python train.py --n_layer=9 --activation="gelu" --norm_place="pre" --attn_scale=0.0884 --init_std_qkv=0.0262 --init_std_up=0.0262 --schedule="wsd" --decay_shape="sqrt" --steps=9889
MLP neurons of a small language model. Each row is named by its layer, matrix (up: input weights; down: output weights) and neuron, and shows model dimensions 32-159. Each number is 200 + 40 x the weight over its row's rms, rounded and kept within 0 to 999.
A block is one neuron, or neurons of one layer that tend to fire together. After each block is what it responds to, as a language model described it from the Wikipedia text at the highest values.

L3.up284,230,199,202,280,226,140,215,242,143,151,333,204,204,164,174,184,246,180,214,152,164,219,198,239,263,198,205,228,196,211,175,211,253,222,224,171,285,141,205,190,191,130,241,185,206,248,236,198,251,209,132,237,198,119,190,245,180,172,190,125,212,213,151,238,170,230,161,203,162,205,179,233,197,264,230,236,193,180,203,208,122,248,210,167,203,191,240,194,250,194,266,307,192,209,270,170,278,174,154,211,217,162,138,186,284,197,295,205,228,226,165,243,270,232,170,120,282,177,204,220,188,107,163,279,195,188,204,195
L3.down284,216,188,164,194,227,230,234,232,232,224,261,189,199,211,202,257,241,186,205,231,230,200,219,211,148,159,148,216,170,227,245,231,202,125,221,190,208,218,207,216,131,167,268,230,151,180,187,206,192,281,259,152,186,271,215,167,226,246,170,175,196,181,213,169,239,188,222,144,176,152,269,210,189,267,187,250,186,210,214,204,256,276,228,242,162,156,165,219,290,243,219,220,248,194,243,102,232,205,210,146,214,223,250,187,239,159,250,220,253,182,206,159,169,285,187,211,160,214,206,177,153,180,249,204,155,155,234,96
L3.up498,105,201,163,244,184,285,284,190,250,178,237,253,200,206,176,190,224,150,122,194,187,200,183,175,147,239,197,211,186,232,234,160,239,166,216,124,196,171,166,243,138,180,158,271,257,197,210,135,165,163,230,258,150,203,263,209,145,212,193,197,172,140,217,176,221,191,176,217,252,240,152,231,222,220,166,219,144,205,216,177,199,219,155,214,210,218,82,185,220,206,165,211,147,219,221,224,247,197,277,222,167,173,202,171,158,164,251,262,214,219,245,238,175,221,223,159,191,234,225,191,197,202,241,295,155,186,259,125
L3.down498,154,241,214,189,196,200,162,225,203,206,257,259,241,217,160,232,156,155,158,214,148,133,215,237,206,146,208,218,212,254,277,166,211,146,168,176,198,172,203,216,258,186,252,199,200,219,208,198,200,208,214,208,226,181,78,220,285,144,181,175,144,188,208,164,278,144,189,225,225,121,178,201,181,131,204,237,183,241,197,185,173,174,195,173,188,187,231,278,180,214,285,265,148,244,161,232,193,164,231,202,198,155,168,238,182,249,157,208,229,250,244,134,259,276,181,230,230,161,165,116,141,171,187,229,178,211,191,103
L3.up569,223,211,220,191,212,195,204,188,150,177,176,252,198,237,194,181,229,189,195,249,209,149,178,176,222,246,203,197,196,239,197,220,240,243,238,243,225,147,203,185,187,257,238,204,281,256,185,167,301,164,211,232,216,125,194,200,217,146,212,176,184,183,253,249,222,230,150,203,155,226,152,231,260,203,166,202,194,194,143,250,171,202,214,245,236,239,151,214,107,232,210,258,134,233,181,187,278,131,150,209,195,145,187,180,165,144,176,212,181,144,259,176,207,257,110,230,233,229,194,181,177,181,221,238,173,233,256,228
L3.down569,221,176,160,183,173,202,142,203,169,202,258,213,211,207,227,154,262,160,211,293,197,262,118,196,206,139,200,199,206,219,166,285,250,240,235,224,188,181,182,179,231,219,224,217,205,194,195,207,261,212,151,100,272,181,119,150,212,192,197,208,176,158,243,184,132,160,139,192,209,208,136,198,192,286,239,177,239,170,139,228,185,167,181,179,189,150,222,217,200,150,195,177,132,245,165,213,210,185,189,245,255,199,176,205,223,276,250,196,213,171,243,201,276,193,179,160,152,243,185,209,187,189,262,204,203,258,249,221
L3.up601,153,181,246,205,211,197,252,238,217,243,269,208,199,236,203,175,281,131,215,224,167,274,227,192,245,219,189,184,242,161,169,245,245,257,208,190,206,124,171,200,176,251,234,146,281,211,172,108,166,121,153,228,255,159,206,192,296,189,136,153,235,180,147,191,254,188,158,194,207,214,229,168,238,197,174,190,194,188,235,316,113,218,222,178,226,221,190,227,332,236,229,220,183,207,183,116,197,236,231,168,151,192,237,204,172,192,215,203,225,247,188,223,134,254,180,233,231,234,189,144,161,155,212,236,177,243,235,217
L3.down601,201,152,167,149,165,172,108,156,184,64,253,140,163,215,192,202,187,280,189,157,204,161,203,197,73,147,122,135,194,222,230,196,178,206,248,254,182,218,211,248,203,219,206,207,262,254,197,177,135,111,241,129,243,168,150,156,215,208,200,162,163,154,244,213,195,187,184,212,220,214,168,197,155,288,157,227,192,170,199,188,140,249,227,216,168,208,268,231,217,220,226,161,220,230,100,204,195,213,218,218,181,175,164,174,222,210,250,199,277,183,242,194,220,196,203,231,274,173,189,208,218,215,186,172,243,159,170,197
Unit or count nouns right after a number or "a", such as points, receptions, million, total, number, degrees, in sports stats and tables.

L6.up1519,245,222,250,124,254,256,208,272,123,178,181,249,219,203,248,172,267,218,141,236,218,118,195,210,239,229,176,228,155,258,190,189,231,202,123,213,216,229,238,248,117,189,166,150,194,128,204,142,114,204,170,154,215,222,212,157,268,155,166,194,125,145,145,207,296,218,129,236,197,248,202,235,234,205,222,206,154,179,216,173,228,157,217,235,265,205,206,221,238,245,174,222,213,160,198,194,212,268,199,167,231,165,250,223,233,230,222,142,187,240,173,187,204,230,268,168,169,278,278,195,208,162,195,176,224,178,128,248
L6.down1519,200,239,138,202,178,189,248,183,195,133,139,218,200,173,139,210,169,153,143,217,226,229,142,183,231,170,192,215,168,158,190,282,135,198,178,172,222,154,242,194,105,213,158,131,141,155,125,203,243,135,184,180,217,109,194,174,223,200,199,152,151,235,286,199,232,199,198,179,163,100,248,224,241,244,115,181,144,218,229,188,267,237,211,116,153,210,176,165,198,182,240,256,166,117,156,235,225,176,126,273,195,170,150,247,185,195,192,200,129,245,199,155,210,231,187,165,206,230,206,230,160,212,133,189,208,227,238,244
Role or category nouns placed right before a proper name or specific term they introduce, such as architect, playwright, singer, band, family, name.

L2.up110,211,230,210,140,181,217,152,181,258,174,210,160,208,210,241,153,208,182,228,334,213,192,144,233,180,150,143,211,262,180,152,173,194,220,213,110,237,230,298,286,242,250,179,211,218,194,183,212,144,171,195,153,203,264,247,167,171,190,222,256,153,180,221,197,231,163,148,186,179,121,180,218,196,209,213,195,222,246,206,247,195,179,126,197,179,163,154,139,181,245,233,194,182,153,199,226,206,177,185,251,161,169,142,237,198,230,175,205,132,181,225,201,200,174,152,155,210,233,228,216,296,202,227,154,250,212,156,199
L2.down110,167,232,158,193,210,286,194,217,300,213,230,169,197,193,253,243,144,198,206,275,254,175,181,179,215,192,197,188,232,145,200,218,285,101,198,240,216,251,218,214,222,196,177,211,243,221,200,153,182,195,164,247,219,251,268,115,166,199,227,222,93,220,164,173,227,180,288,168,218,291,228,291,219,233,211,206,166,137,205,212,199,200,255,166,187,150,188,158,258,298,231,197,228,142,187,182,216,241,181,198,125,240,157,189,142,232,212,255,192,204,202,122,183,154,176,235,196,189,195,243,229,210,152,170,218,202,142,215
L2.up139,195,109,159,218,217,236,146,183,208,203,248,154,238,190,282,182,188,199,208,272,220,207,183,264,184,156,165,168,164,68,187,151,186,160,182,144,158,151,209,149,215,168,214,219,209,203,224,191,220,207,225,198,176,227,191,170,213,249,169,177,213,220,231,130,258,262,180,264,257,171,208,159,278,236,234,224,161,175,241,254,182,198,217,204,162,215,172,245,224,153,264,179,184,213,181,219,193,209,158,221,123,200,192,259,161,179,213,224,76,228,192,202,223,257,207,261,232,247,209,170,187,144,136,163,184,192,258,267
L2.down139,156,115,233,100,153,186,135,155,179,203,185,149,188,222,242,202,112,226,256,175,164,200,151,204,190,184,191,206,182,206,215,189,198,159,161,196,161,187,219,186,214,223,197,241,122,199,269,181,172,161,176,190,183,195,181,165,221,189,190,222,221,195,231,180,188,201,283,235,184,184,155,181,138,134,193,180,177,203,245,132,226,269,137,175,233,206,260,255,210,182,300,220,254,205,239,223,222,213,202,215,150,191,179,229,192,153,154,194,168,217,154,218,191,179,186,211,255,215,240,115,153,240,176,255,174,180,201,196
L2.up1170,199,168,166,169,196,233,141,179,204,243,193,162,237,205,199,133,215,139,223,209,207,197,154,212,148,180,252,201,237,209,152,124,203,240,251,202,132,250,262,190,207,171,221,230,191,301,165,215,239,246,178,120,205,251,185,167,230,190,154,223,175,180,216,173,204,208,186,205,157,173,179,171,173,157,213,306,222,206,193,227,198,146,209,189,126,83,217,91,229,158,186,105,229,212,178,186,190,210,53,168,191,198,145,239,252,193,121,194,108,122,184,222,149,176,194,202,234,228,171,226,244,168,224,133,179,205,237,211
L2.down1170,294,272,137,148,138,216,176,209,271,157,281,249,219,244,196,223,175,220,187,260,197,170,132,264,154,203,240,136,258,127,105,218,199,173,236,199,290,213,219,206,148,197,276,143,203,274,218,190,202,182,186,226,232,232,267,201,149,218,176,185,190,187,154,156,259,195,214,230,201,208,236,265,193,253,139,192,234,120,176,197,235,227,239,170,257,130,187,157,211,209,189,165,207,194,271,179,135,210,219,176,171,171,163,201,174,168,200,218,196,118,198,134,199,219,184,277,222,226,187,193,143,202,250,153,218,181,165,243
L2.up1491,243,190,174,188,261,167,213,181,199,188,181,184,218,196,148,190,196,233,205,163,187,208,197,143,264,197,205,181,151,235,290,260,277,169,113,130,261,207,227,216,173,226,184,152,182,193,260,213,201,151,220,211,122,130,294,252,228,183,192,159,181,213,159,238,231,241,184,278,144,247,158,143,143,147,203,208,261,119,195,168,188,102,249,218,208,199,265,183,224,256,306,228,119,156,237,184,212,164,199,246,195,263,130,236,202,177,240,134,132,192,264,230,150,173,150,197,181,272,179,296,221,263,189,157,175,210,215,184
L2.down1491,195,218,197,254,211,266,158,219,186,202,214,192,203,171,299,207,182,113,211,141,191,246,143,234,182,230,163,202,214,173,165,232,242,234,223,183,178,180,185,260,167,171,215,160,178,215,171,171,299,189,138,167,138,202,222,220,249,243,200,283,197,173,194,108,163,131,206,197,144,212,124,281,267,189,184,176,178,197,252,220,282,238,225,195,183,226,234,290,248,270,198,213,152,242,189,167,181,264,204,176,189,191,220,160,112,146,156,160,194,216,241,241,131,184,215,224,178,235,204,252,226,146,164,230,170,272,298,203
Category nouns or commas directly before a proper name they introduce, such as American band Showoff, sightseeing company Golden Tours, his manager, Colonel Tom Parker.

L6.up1099,148,100,199,244,89,277,229,233,195,154,214,184,155,175,171,274,161,234,240,181,241,199,289,213,238,208,222,227,207,266,162,202,230,167,182,236,153,179,162,181,174,134,217,209,195,223,212,154,201,284,259,171,175,213,222,161,207,165,225,156,240,177,179,236,213,199,301,295,222,217,166,267,184,184,188,165,178,221,193,136,204,182,179,220,290,177,194,172,212,143,230,156,141,230,218,198,209,177,211,182,125,144,246,180,151,224,148,216,110,162,224,229,230,199,241,172,128,165,176,242,205,195,191,163,193,195,116,212
L6.down1099,210,197,134,255,289,219,162,289,157,173,218,186,150,185,186,146,269,253,204,253,191,240,170,254,179,201,120,214,173,120,142,175,235,192,195,216,201,216,238,197,225,144,188,187,105,232,212,195,155,178,183,253,224,233,260,192,184,157,190,183,273,221,220,204,270,167,220,187,182,236,167,204,127,272,238,171,173,248,159,181,167,179,185,187,225,216,329,237,179,232,265,227,212,202,177,179,187,142,250,202,164,197,235,117,246,244,156,227,221,214,233,195,164,231,200,185,175,183,174,185,224,240,149,190,204,121,221,140
Capital-letter pieces inside acronyms and codes, often in parentheses or table cells, e.g. CM‑L‑L, (D‑EN), N‑F‑K, and call signs.

L2.up77,218,73,209,194,124,173,325,190,151,158,204,167,211,220,227,184,230,115,158,165,252,95,235,207,148,229,196,227,191,217,133,186,141,119,182,197,176,218,184,245,185,196,113,173,182,151,258,152,215,225,222,105,170,206,100,260,186,159,235,171,138,218,241,157,238,203,165,175,194,255,165,194,253,145,103,251,171,189,186,214,188,132,222,195,294,165,249,244,155,148,191,198,243,203,188,232,248,221,213,192,233,241,168,183,197,180,207,191,180,281,219,290,204,167,164,223,185,185,313,182,208,203,185,184,227,248,199,189
L2.down77,159,182,192,141,204,197,201,209,162,214,157,169,164,186,249,123,183,147,215,211,168,291,163,228,114,230,236,228,135,221,147,269,235,235,183,136,197,207,218,260,198,189,158,134,131,236,182,178,207,234,185,233,193,194,173,217,216,146,246,188,180,288,177,237,206,162,195,229,276,304,198,207,308,149,118,236,169,207,208,203,195,245,138,242,197,188,256,179,247,286,183,171,222,192,180,201,224,193,222,138,226,159,207,136,223,196,227,174,210,211,220,166,209,218,198,139,195,202,212,170,136,195,187,140,167,163,224,229
L2.up734,187,284,104,164,223,247,223,127,183,240,223,244,98,184,154,150,174,145,168,160,120,264,207,155,239,216,164,108,199,272,204,135,212,180,143,117,200,222,184,223,294,206,221,178,210,123,197,212,160,187,216,115,169,258,165,201,234,184,209,166,256,188,213,170,183,239,224,229,198,252,202,159,255,137,198,206,148,213,155,278,234,213,223,325,180,203,211,205,229,204,278,197,165,175,162,228,243,271,279,214,164,236,150,176,169,180,208,231,222,152,161,260,165,185,232,194,172,220,184,172,235,172,189,220,171,157,224,229
L2.down734,197,196,177,173,150,206,203,235,182,159,202,173,219,303,227,176,153,163,240,219,197,189,213,208,187,174,190,172,211,227,269,186,176,216,273,187,155,212,243,230,234,212,241,215,142,255,179,186,156,170,179,224,139,204,172,204,132,248,186,163,123,168,165,228,260,97,171,223,135,272,134,236,210,225,190,175,255,231,173,169,243,175,183,191,260,194,183,206,253,196,156,218,204,227,194,156,235,177,207,161,202,201,205,172,182,237,132,225,224,190,180,209,158,243,199,188,212,256,237,197,182,177,171,183,215,199,204,200
L2.up741,264,134,193,197,225,227,193,146,245,167,245,231,174,126,240,226,277,145,189,157,238,173,172,102,273,193,169,144,216,211,218,177,202,206,163,215,278,174,147,195,237,219,179,161,174,204,211,180,204,211,253,241,197,238,150,189,230,292,135,179,185,140,210,162,190,201,205,229,235,197,118,173,241,200,156,163,165,176,210,252,163,139,176,233,200,203,164,114,261,172,146,243,173,268,187,181,180,141,197,202,205,222,205,200,212,186,306,191,221,203,210,191,174,232,181,172,221,282,227,220,231,161,172,194,158,200,228,143
L2.down741,143,196,129,167,232,190,211,237,212,190,210,267,206,196,227,214,158,261,251,210,206,219,215,188,240,158,134,168,291,158,221,199,185,198,151,229,207,237,257,206,245,193,208,211,113,176,206,175,284,165,177,255,237,196,228,177,188,181,260,210,189,194,195,216,226,163,157,188,201,207,163,171,188,199,250,212,173,202,193,200,164,199,276,254,175,153,127,207,234,193,205,195,242,155,214,176,203,270,212,156,216,249,95,232,175,229,213,207,255,247,194,161,217,286,227,211,258,210,202,179,203,209,148,180,218,139,199,152
L2.up1232,263,281,207,152,175,176,211,211,259,170,233,173,210,238,249,147,186,169,245,216,194,185,145,216,182,155,212,232,192,131,206,138,156,168,213,228,223,149,177,260,241,104,215,233,155,127,175,138,193,171,246,188,284,249,226,211,195,161,224,161,193,189,173,196,184,201,198,206,225,238,191,151,263,225,216,276,225,134,207,199,220,189,110,253,249,201,170,209,220,207,238,181,229,150,206,209,137,202,299,247,173,241,159,277,164,238,252,193,194,224,205,207,196,198,214,251,150,195,199,163,166,250,221,171,214,279,164,175
L2.down1232,188,194,221,200,234,263,208,235,211,204,221,176,240,213,128,180,192,209,223,231,178,135,163,213,144,215,193,304,210,154,124,238,210,232,194,195,166,218,180,265,272,215,188,179,132,215,164,190,134,228,224,192,171,179,211,208,185,143,243,214,189,227,184,213,145,202,190,223,189,178,180,202,231,136,179,212,175,164,255,156,208,198,118,266,225,247,224,254,177,211,216,230,241,159,241,248,200,228,199,208,147,168,249,193,190,160,217,223,170,213,199,212,207,218,238,255,184,182,180,155,220,241,219,153,160,177,169,228
Single letters or short pieces inside abbreviations, codes and odd or foreign names, mostly right after a capital, such as D'w'elling, R't'g, V'f'B, K'n'orr.

L3.up358,241,131,229,164,216,261,228,255,208,125,214,164,200,193,300,256,225,208,199,247,186,258,232,232,230,149,188,177,255,226,186,194,185,193,197,135,188,249,169,284,251,192,190,203,165,183,128,194,115,231,202,260,163,259,219,156,225,194,223,236,206,172,204,183,181,226,175,207,155,226,152,181,269,201,231,246,220,182,201,174,179,203,140,127,200,151,216,146,274,170,229,193,163,103,197,190,240,249,211,195,151,167,195,236,174,230,119,199,212,212,182,171,175,216,235,93,135,117,220,178,272,229,232,189,207,172,179,188
L3.down358,225,173,243,187,206,188,160,242,177,204,187,229,209,179,199,335,199,207,122,244,195,182,189,164,192,191,188,171,186,256,190,187,152,216,289,195,209,199,220,289,276,231,172,200,193,194,199,254,159,182,252,183,194,198,184,264,285,235,161,221,133,180,176,121,143,208,226,221,143,231,195,183,200,210,173,212,166,207,237,208,217,211,164,163,227,217,227,237,153,289,268,215,186,187,218,228,214,128,237,201,188,172,252,244,185,157,159,124,180,197,211,191,270,193,190,173,207,110,188,175,229,231,246,184,176,233,191,238
L3.up808,191,168,179,237,214,249,213,249,231,147,233,188,215,196,265,150,220,207,222,293,276,198,143,99,181,220,182,169,272,99,183,144,207,191,219,232,177,167,154,238,248,129,198,178,167,203,221,210,263,209,189,240,180,286,275,108,225,240,209,266,194,209,293,245,255,211,198,176,162,164,164,201,224,229,245,193,225,187,234,273,234,209,131,180,173,157,144,175,146,190,166,289,159,177,215,241,216,224,138,210,195,198,222,212,112,182,180,146,182,230,227,201,253,183,177,177,192,136,180,272,160,229,128,152,136,253,125,181
L3.down808,242,146,242,138,204,243,173,247,205,128,218,182,172,269,241,228,147,193,175,196,229,153,123,239,227,208,251,234,245,186,215,126,143,188,247,200,160,269,151,196,233,192,203,181,227,101,211,261,218,181,191,186,141,234,192,178,214,261,191,202,156,248,234,194,145,182,120,230,210,165,174,212,217,182,259,237,173,163,200,134,222,174,165,160,219,204,216,242,166,217,230,258,165,150,212,235,161,241,174,218,236,196,187,184,207,203,180,144,224,266,188,95,233,210,147,220,114,261,184,184,248,285,287,194,215,170,261,215
L3.up1326,178,203,203,176,194,217,192,172,172,142,222,198,188,225,187,275,273,295,148,254,216,281,128,229,220,146,215,223,179,60,168,184,115,189,154,140,207,234,180,186,263,200,156,237,241,135,166,198,117,101,155,264,118,227,155,214,238,191,262,211,230,108,185,149,256,156,246,207,237,205,208,166,201,95,180,259,234,146,235,201,196,205,167,243,190,206,226,145,218,134,167,245,263,222,160,224,202,260,233,174,243,227,198,239,178,221,140,154,210,225,146,186,214,232,200,188,164,119,207,179,278,211,205,191,165,164,228,193
L3.down1326,225,193,245,172,157,198,196,297,186,150,178,153,215,186,158,163,188,158,172,220,190,119,174,170,194,93,174,255,198,229,258,171,138,208,149,176,166,231,171,109,240,153,77,199,181,217,112,226,175,214,202,237,146,191,243,185,206,228,118,188,184,208,157,214,206,243,206,232,229,160,215,176,163,217,242,170,178,222,246,81,170,169,177,196,200,192,274,246,223,236,160,207,194,209,221,231,197,147,225,215,164,208,216,202,248,302,179,102,190,187,194,250,146,98,203,197,192,192,241,183,182,203,162,154,149,191,227,194
L3.up1453,243,149,213,215,196,206,195,212,131,203,246,135,251,213,264,191,228,197,191,263,182,279,175,224,229,195,209,162,249,141,163,208,268,156,194,203,132,239,225,295,220,195,160,182,193,197,135,196,110,164,226,161,201,254,171,156,203,208,208,184,203,151,170,146,267,119,206,188,213,217,111,211,215,224,176,249,252,215,246,162,203,149,109,177,216,184,199,174,288,220,174,245,205,183,236,198,223,231,127,193,202,203,154,233,171,285,168,157,180,197,112,143,170,215,184,137,159,209,242,280,249,186,185,152,202,192,183,204
L3.down1453,173,195,176,165,215,272,111,277,219,206,202,162,232,222,222,248,266,172,178,232,234,191,170,210,210,220,219,199,241,185,222,189,191,163,214,189,188,199,228,214,181,191,175,274,281,183,200,140,138,209,216,79,187,242,141,178,227,215,139,108,149,222,177,175,235,184,289,193,204,219,191,231,268,232,224,234,166,105,210,249,140,193,156,249,207,192,243,191,211,234,263,275,215,171,209,243,193,196,151,210,189,240,121,166,157,234,178,220,98,223,119,104,231,205,152,246,155,139,185,223,175,169,206,197,241,173,169,181
Final token of nouns naming a person's role, job, or title, often word-pieces completing the word, in biographies and lists: supervisor, entertainer, racing driver, manager.